MLP neurons of a small language model. Each row is named by its layer, matrix (gate and up: input weights) and neuron, and shows model dimensions 16-111. Each number is 500 + 40 x the weight over its row's rms, rounded and kept within 0 to 999. Numbers have three digits each. A neuron's up and down rows have the sign that makes its largest values positive.
A block is one neuron, or neurons of one layer that tend to fire together. Before each block is what it responds to, as a language model described it from the Wikipedia text at the highest values.

Time-unit nouns like year, season, month, time ending relative time phrases in narrative text (the same year, the following year, the previous season); weaker on word-piece fragments inside names.
L4.gate25:486522521564448423553538574411589476518463485558542462494520502530514509515464532565513525485477466538504526501488428447584507528430471493466523509539548539546537487551481540511569435529497484529539551509481447565528553561492525510465520435538436530488518558525541516474500566523461480462
L4.up25:492549519500556541501511547497523472457537534472539519592565475486453481400520502507513421466464475496518396464539486438537446497565458446439535506510535458498531539483546495492552473546470472508427479507492516510505510458513423479444496462492496488508500537419510402489482534499512419512
L4.gate184:477490473562521537459535430485524529473592491474528607523500493535498455489471447480549481557528523485521546515509516489567530524491468518486541516517428490425437512485441436535557552467423521495428461525524472516450473508501501511423565413477529501496581500490558537487511589492443520487
L4.up184:548492461560585507572516502443501496428520486522493533460429554545464534559521443538462536499510537515449535460564486619550487615510440542500449485492532496501464500556452478561450550423506475470512540553535426566480492457479496474459530513462515554555553475564475518456466523525540467532
L4.gate190:462421504475515560546472435473499505513491524469530532552467537466558459490510506498514482507527580579526474468561466466509451578464516532461508502498488482504499523556520570470439489523429437493557613457467504556449515393521524498464493496511506480481490488503467473567551491502551560526
L4.up190:510508509420512495492510532498499489473479507508535472534513540514469586509542532479511513517561514532500517517511452473504423526512567478511521516557561472533532440532485457497452522545459514485495504467507516463536538509487407511494489425539505492467452490513499498595448580532466492537
L4.gate244:502584511493480568545499467466552494458445469449480615503432440523535547543510567569537468471538526557527496519515515430451459511534437424438470465471428480500405493524461458542521489458445537455455494533524526417467532475545554529507531523531517572531432491562491504508500495463525510484
L4.up244:468461443498522450545538386454491519544514523482488445473477469525498479495470464589484484443492417505563426460523536572539419482526466555489484500457450558504437446529559533446538468457479483553524454530488543455543544438469486522484515470410462519504533529520503542548501518533472448521
L4.gate264:475530507502465521541500475492503477538521459408457552499504574539515510569469525491487438434481494482533468440537537453434440467579515540461485483525504501488455440503529482543461430517478526529478559539474528447440578497570511564450502473516500507442534408481501574547497527400491551466
L4.up264:521573526565547477444490484507507547516450518518504499442399475504596544466527484458485470492488492507507466475483518470484479497495515491532569435457430592379432538454464464567482476518485475570574493446417462511552475471508490485495538521464479458520491471550469519482444539522449513548
L4.gate278:514525505577498449508481458556517504485494553457504497541435522578527493500511531518551463515499506522525455495415484539490483477520556512432471467474579476546550481595457433558452495522568495492511407586484444514533503478562455538478476485552449480416538501534505511462493586568526464492
L4.up278:422450445533473489486477503478475485497484476511539510491526462514507501525527519469528434491454421460482515502454493474552507422499472498472476536496439456473443476450470445437531492579472529551536505473467529458567410510524547506550490430489472440448471565486486551540559430518477572583
L4.gate330:502441562495504483489539423478513438435435449434485557498493424517439541511442508499601478488487545458495512520526507509424550514513502495487476546526467442516475538509461426522500516522473531489487485481451503502428486537514524521453441518549593535494478402458553532482450534480504506522
L4.up330:457501455459568500527554440474474526571477502481508479539450463484511446468478571551549535488491516434558475463538511477523584509517481506543468481480478503536476534509486553447457474473523549504512542513527473508461555469518458509455498506508514520441479473515548440543471451486553438523
L4.gate350:499501468507472386458534506438475513509426512474544438507489480545473497530492525561470604482536501487518556507480498491521455448497488474501469500505509540393448530514473498525500531534516555452416500455454542466455496500434517503522452485518503541455568473513498484501482504488544477555
L4.up350:545559527548527540497470534495541495478498470494548529408611436554492516526520537486425441449508508497507471477543551466473448549470478458385528538456427478484477489573474514459540573457504502518461507509456463545445548437464482479548461494513507527486482476480562514491451506533511597494

Mostly the last digit of comma-grouped large numbers, often vote or attendance counts in tables (167,632; 30,058); also " and" after a comma or date.
L4.gate51:482489449443562525594569545463517516567473504512537522528561561495513462475459520453451513461543557446455551554489505458436515558436474576498481487527524534491559459517411496503489391555510491505473515525463458516515462473520499573458452545517557492509516483479503504454538460492558453471
L4.up51:393449455473462458513506536541466516462571494606503519494575492467553459504448441483485525496463533517487481490535458534415540541464479550434493530535504480529504522501558455500501495522490474518462535496500467428436504474527467527499446506533477445486516488477510458505522497516518552526
L4.gate156:497508439470563493445474550440495553481520426498505556486444533501499534500497444534518497460500500521433516494457525487479493517422419557517605477445503528499540566509428465521500539531494507501580471531499428487473492414449497546520481432499484501545496574475527497511541484475426574497
L4.up156:547572489457406505524524505534543512527498457452553540547490534480525459477572441526457495471526446473449430532566530564527495539490483538534520436423512497374471515441508447441551509447539551476525497465532545500546575513475476487436504531463507499476502496405510473518532490464509445508
L4.gate162:509464506573500532577592413544498478503503474481524523511443477568501480597467498481537462496505459494485513453514533447549484442580383535491483474541496539537492525523514513500543443510517515487524543539488477581463566525499508510466517443436496515468546538514549553485518524516470520415
L4.up162:550488496464506534449449515455487548493511529564529528438497529467562513463466480474505536459526499514461589484498508510505467504513498491467538536511520525403518459464441535523516566515518525475450490457468448547427493501463477419538487460547512506525468415479472512463522426485460441510
L4.gate206:484498466491555485466491541446485427454497447510534606480545492532516566529506502549538584501577537454494599489525531479443482495508490450579509535547498526453437506499461525481537530502400501460518490487400450478533488491444515487492519455447447571535587461574504509492478512495483618456
L4.up206:556467551537478503529506551572570435529505494475531460507549456483515564518489509515499474436560473485488456440480487542474548460523511496533476492507554519424476504487538478516467468460496563524442413559491549441576478543535500503465465476485512514534576481504487515517530504493481477487
L4.gate216:525451517444480552514560426509542505545497472520522613457456514512546494535444461556442514518528518459472545514512524505535474525421463522556571542394454604489506486520536552524458566475535528536499536536482509476525522473443530615517446500499489564540477485492532519525613510462430591510
L4.up216:545534523463551479484516471511492466476526539455516501490430490498501541456455546446506431420501495466494489484511362492482547475443453487517558501449581512500523546519466514508541591440583466544460510524435455526477465475467487507485513490490471454515462486487512475564494485507502540480
L4.gate248:475502533458577476451524524502496457425419484453600513598516615531509461477469454515466490455528492492430528473509516481480461471434486499497546467463513482509475500584531450489536501466468490532457431450492501516435457489449502502451466528494513537498506455418481526515587530508560469544
L4.up248:429564528445519470521483493485436532505500526483547514581515494531482547480480517502572450501484543525542507428537534538504468453558509489478492468420528487505552451484409500518443513499529427479526520527505506512485523497579516503524453481467518390476563475446516448462469503513546545561
L4.gate314:513538463527505523527469477467564489541441476478527474486469534501489576476503528509557517490534465556477585493465581494495474483466423445492506520385465520449455537516485527529533572468490463427471502513531497480503481522450497528519506521466579509515528448467541470504531538506484472474
L4.up314:569489545436471543486472450487454573517482482556489495514553497476463488569506467488425507514493479517515458471490540585449520537452536512566515562452536543479535510544505546529470521471456525519527540488409478507475522433498455540524497459493500511424539520497479532614490549522484528496
L4.gate360:498434580399493486524436481512515470523568495553506515529547509463538510468504462507542502507431518437499497542569524468449561496442480557549484503491530519575501596463469414489517428506514485491476540489418463495483430478501454507482500415547461411468454492503498458534459522523521496505
L4.up360:528443533439495469470476538526492518531507570490511461483500545481587474518442509518523552455466460424471535577540469422486513425454488537485513461473499507565511503436480460474482450470524453503473609519494502519496438416486502511482434490589490490439468506451504458487537504515542579479

Fires weakly across groups: % after decimals in census stats, name and word pieces in wiki tables (Met-id-ji, Or-leans), and verbs after subjects (found, identified, certified).
L10.gate198:524549456510535479530552503412512470512556525534481462543460544496436473588539435465487514465541554516447446524470623562506523577438547487521530504573486495480521517488529517574487573492500444518472513512501477499495490481519471555493508496410505505473527493457436489542527499485509509469
L10.up198:522423439490506402525533441467540515502490445451479479433491525468552548471540461497490447513561493538579456508574520500449472556502508506469557509476509472465597478510481532482425453471506481520474541548476582452510479497581484453457501492592537557437513547389477475457484467537522491561

Mostly "War" in "World War I/II" in history and biography text, plus other head nouns closing set phrases, like career, death, business.
L8.gate23:533523475567451565498490450499538410572475527497487520444534498558495469510539480474474514456549480456500532543511506507495385437571516574540535518505476460485520470555449488443574452412488522565494471488474488507520459530573491509416514465478513498494526502504524522493528491517469424525
L8.up23:547522479534480549417464449467518522500580507544502513509431480501495444484480505472581506488457513518527529495465557524491495463535466491499545601530532517528452564461409455506486519489515546532480591523493494518520465501473403489549489491542553463393495500560482546513504494514459566496
L8.gate74:464441580496472588496498479496515524543472424488555465480507499487510505546491495473463560515472451455500455589446447438476470512529496493490485492474534432534489508506472485417568545467472486527597572523566526477512502482576515541418572508526414494514530569445495504500461523544471433490
L8.up74:459531534471508494437476520394419464530582466522514520449494465490479452512495528463528475470474485481494505543506527473517550457595470553561479494430523501497468461400521469517475472398532456481525511550486482436480506514521519507520508561480437528473491501575465510447491533535469471535
L8.gate92:536463466517461496437509417443549486552543438532569450508508475543491471469512517463528535505515526509500558510442524459458506492437530584498476434532489472531503495473508467461459490501482466467503551423485415557500485445518482583501427472515501502483536472515523521519470516507398495461
L8.up92:501534505497529558556517394478500482538452474415489508531549488526558470550572519470478476508486527542465510515506558467457489489543544531468524497472433494468489485514452477526495539540495476545559523579473415508566473478560484535458514545582449473505535439492493476439437520512533502482
L8.gate114:446523498511467461502531516469636424522511492520566447469515463517502514483521497421429534492483474531542554547493492460450501494477503449533514476481485455446445502493476509579566551503494501563555551507445508540549528483520504486389504507518529423540580530450467516484456503513500424495
L8.up114:482452431460459592473499507496562504505462494469493473438497470525531537530446507521539507594499606570472536454462451521473442496452546515470532575542495529538562505519533548476527601581528540544535474513460475522544473534538515487469492528482475466479555513509484547491489514438458518464
L8.gate127:560533520582553481514488572402499522480562482512484591487480542495548487449431519449434527481523476520512506474544492459530442519482495487552543484526448500451476560490557492500471466426450495545531443553542535485508467480489424450523496522478439545441537484526555486463473600479457497517
L8.up127:538506489565499509475502567460433471516488516538506532578528545501573514479485488488434445513515464482529453476529487474473494540560481444507521530443530459445452466416478513496505496479556484532547560534480513453537556520566482521465474473567522533509474513516488501482544517530524453516
L8.gate212:438486449533499455466491507470432502507427455514491485514481435532502578516477596544477510537533506519549491536459565498505509532534517456560511571493504417501496503549482479498471551496496473458496523516402498516514528526490458438496526459455477524504466495421579525447394482567491470563
L8.up212:441488505547378475564521426536550520534524497469480516525420507406430488494483546475467463531472536530504442598545554512527521449545473486462465523447516496564493494451504501489490474464516496419550507494572540515541519515564563516506516506469443479490500466439504507454499562464442483437
L8.gate241:456528564516491538517464563494469545466555491535491456489485490527516518456515472483530530513478499524480524502424537500448468438534498506494515535536453483536449591491420506532479526473516514472548513511517484483581465456560475483401475556483428433534526526453513531476485571485499496554
L8.up241:465532456492492503516483480477483515455551443535618474537508469483515517556436527463549525440561521495556569503454436436487509453500438515451575439421512516446567447479574514528520570509526449597516486484532412567470583570518539451465503530483460500470480553514512580482487488480500498532
L8.gate360:467566474502482541532475504439447530578494488498554585470451545465534450520477443485512438455428539547542497492433551489457472506524509408451508530496489464470501491547502466473534509539487430532519549495510484556487504416522435535475565517493520511531487457454438460405504522580550513534
L8.up360:462539526507497492519475527501503418542547489546488496464508506483530492565587436478494495548505547470505551609486428528553520558563504502471578514408460460429435499514503466465498551452499531573623520448465451452534450490529480509526487518500484443497514535476507518508531518466544533453

Opening word-piece fragments of longer words split into several tokens, like Col(lection), requ(ires), det(ectives), Prov(idence), inc(onveniences).
L10.gate253:505515519439563477504501464503465534482489514529511485568546529540520520499555588504511457517477528540557514591507514511538563469533510452500529546517450494520478555562534539512534510462496540511444443525526462433496494455489467518545612458504418536488553451427529532506492534547518460538
L10.up253:515529491471468491480467557495539475530488555527512441525566594481583427488449417584491517497543455543492471504549480500461532468466533515459486539513442510440521493426524529506536454485530553519507562490493465508505423490501507496569568506503475561462449534479516531552576476569464492523

Final word or word piece of a section heading or table label in Wikipedia articles, such as Early years, Early life, Route description, Cultivation, plus dates, months and year words in running text.
L10.gate144:475487467513507527522406464492425477460517510468537540538436466527484516508469468515528461536484492470493450521513465466494401487554544569471489486484511481502487472487515464492444490552507463501514528568510498526491504478481518500549492498496492436543514524513479526497559502468475518491
L10.up144:485579523595474535504419502462495514448529496506474440432517455489472493493511545578550485534511470579504479516499508505453485479507463557547525510498522428445485487469489547450508454500457429554579479489498493515625446547503484510501526516455525515564461575447534497449431525485524526507

Opening pieces of longer words split into several tokens, often section headings, e.g. D-ec(orations), D-isc(ography), acc(ounts), dec(ides), rec(ession).
L4.gate19:485506520469502532472574400476481481535520563478473534505475452458472568524490480474510451512565463475496420496580481498561483450584512521538432495524436573566519574439523573467515527490553540441438460473502497506449441477505484514537524554496477506582467531488471524469531538550516485544
L4.up19:464486552432485506512558417485498492528559572466511441505529508555490534548501545541515383519549503544553456420542527500548449490490496550497490409459533523556546533437588576498462535484545514483499527438477524510479461482446570523556468515538504523588514545535513492574555545545500487522
L4.gate44:476526555540446485514529450473514568492482539478520515478554398526487493540536554464568490523513481463467501466543501402497562448537465508528526432512538488589544478470537448496512469520443456426495514494486507528550441498508488547508498538506521563491528557542509501506488504456527503508
L4.up44:469536511473486450492478470486508542541512491514515464557499480555475480519474536530614517492518405497528446566483494510479535426548490485521421520437472477618451519482553543535539490497478494451467529529457493502505505530563527455440488414509491475493522553498450538521452595415499501568
L4.gate98:463541487488475476470534455474557547443495439563533502494558472569456494478465518466497541431547461509524521503483524513527482526518471492441471497461505519467601490504517501491517540458551497558515477451433527504469487485551556544541577483490414547536583515458604534526552502522501462463
L4.up98:547558486568417598536494486452468489504442463522452502396552449479491484495516472502445573577556527498525517477510435536442478524501536414415528559504515531495605472589483565468497535497566544468472516526536465529523497502555484471522459508468501511548514539476480559491458503489549471484
L4.gate134:445484466527498435555522487487490466523521485589447458559504565510482479455450512487455535539512512437462548572471475591569522513557469409555526511482522512509507520554484526481558500546545557490535489541513512541520506418498445513537458491465561524499516562503474514543486448494490528533
L4.up134:585492394498545544469509534434520458483496394455497518378540507512518498552485509462542570524488450519432521507555483526481560517559470493486508537454527551464518592474460527534491495443526470527492513470468444527444515507514598456530449447538546462493438508537488534530505550495488478502
L4.gate148:550544481457557504494488517487544488514475458532522532465541505505468524519524524524474545479545512545499569537461464494499594569522479432485408495453539492417480486490526517534458550534492541465507483525488489542460437510535507529509508583451544470511511502475576589508555455440464447466
L4.up148:465538503506466447504503509396557541471495442520470491523484477504460435428450495491418566430500503543505538456468530590500480492507518526560427450549413461554544453547495548459489438526487544562481528511508570506511534550521524530494475470410479482577511566454510509482539506464457516492
L4.gate231:499611509411468466538558505427534511523424446561507550493562513475427435517589500512511481527506524562502448505528466524529518504546486453558493516464480514539535457539576570474483560501532498513498596430479533498469428462542518551499509493524501523564480569541563573535471503517449497492
L4.up231:445503474540450466491454397484563540554496488571542520463541434559491479496519541498525510490539481501492521519541555549524565503524436536485441533456559436524536528478574518458547487482454532481486523443412577539427495572529516535474524509467517561598451559464516504537529530496472471483
L4.gate328:508539561509488488500509505427538512517523454564510503559517558493503551524512507521541573461452479495486480497460516539558498522529490490522553543525587449528510510509585505459554626590480545535505473570529510572529504446456479519520444462487532522518466473535591558522479488492486531416
L4.up328:515491503497466539525460516535478436465492551468504511532498537481467499492404491485488519464484545529530429473511483491466554505538443503447493519511577528558486470482472529525443507465507529510471578478481506509501502510420440530473574467427571488499502517565480582492555504455586510505
L4.gate380:461580505487462521544549462470519521530389463477525518506504461535508456470522470521462535500521458517489521431440524517486474516521525478581508526443543487442587408478515499538493491545537525513534500521436499457490564513514536550501463540531528531508517443465517434493476512460512486480
L4.up380:515586481494483465543508570446540481453480501536529542489564495513473481543505442538491523498484414504570507506482528547463496468476468478561447525519548486439475529538475533523505519418542490493539495548526548459420516472487488519470477507569566497518505550514589526507489532474497532474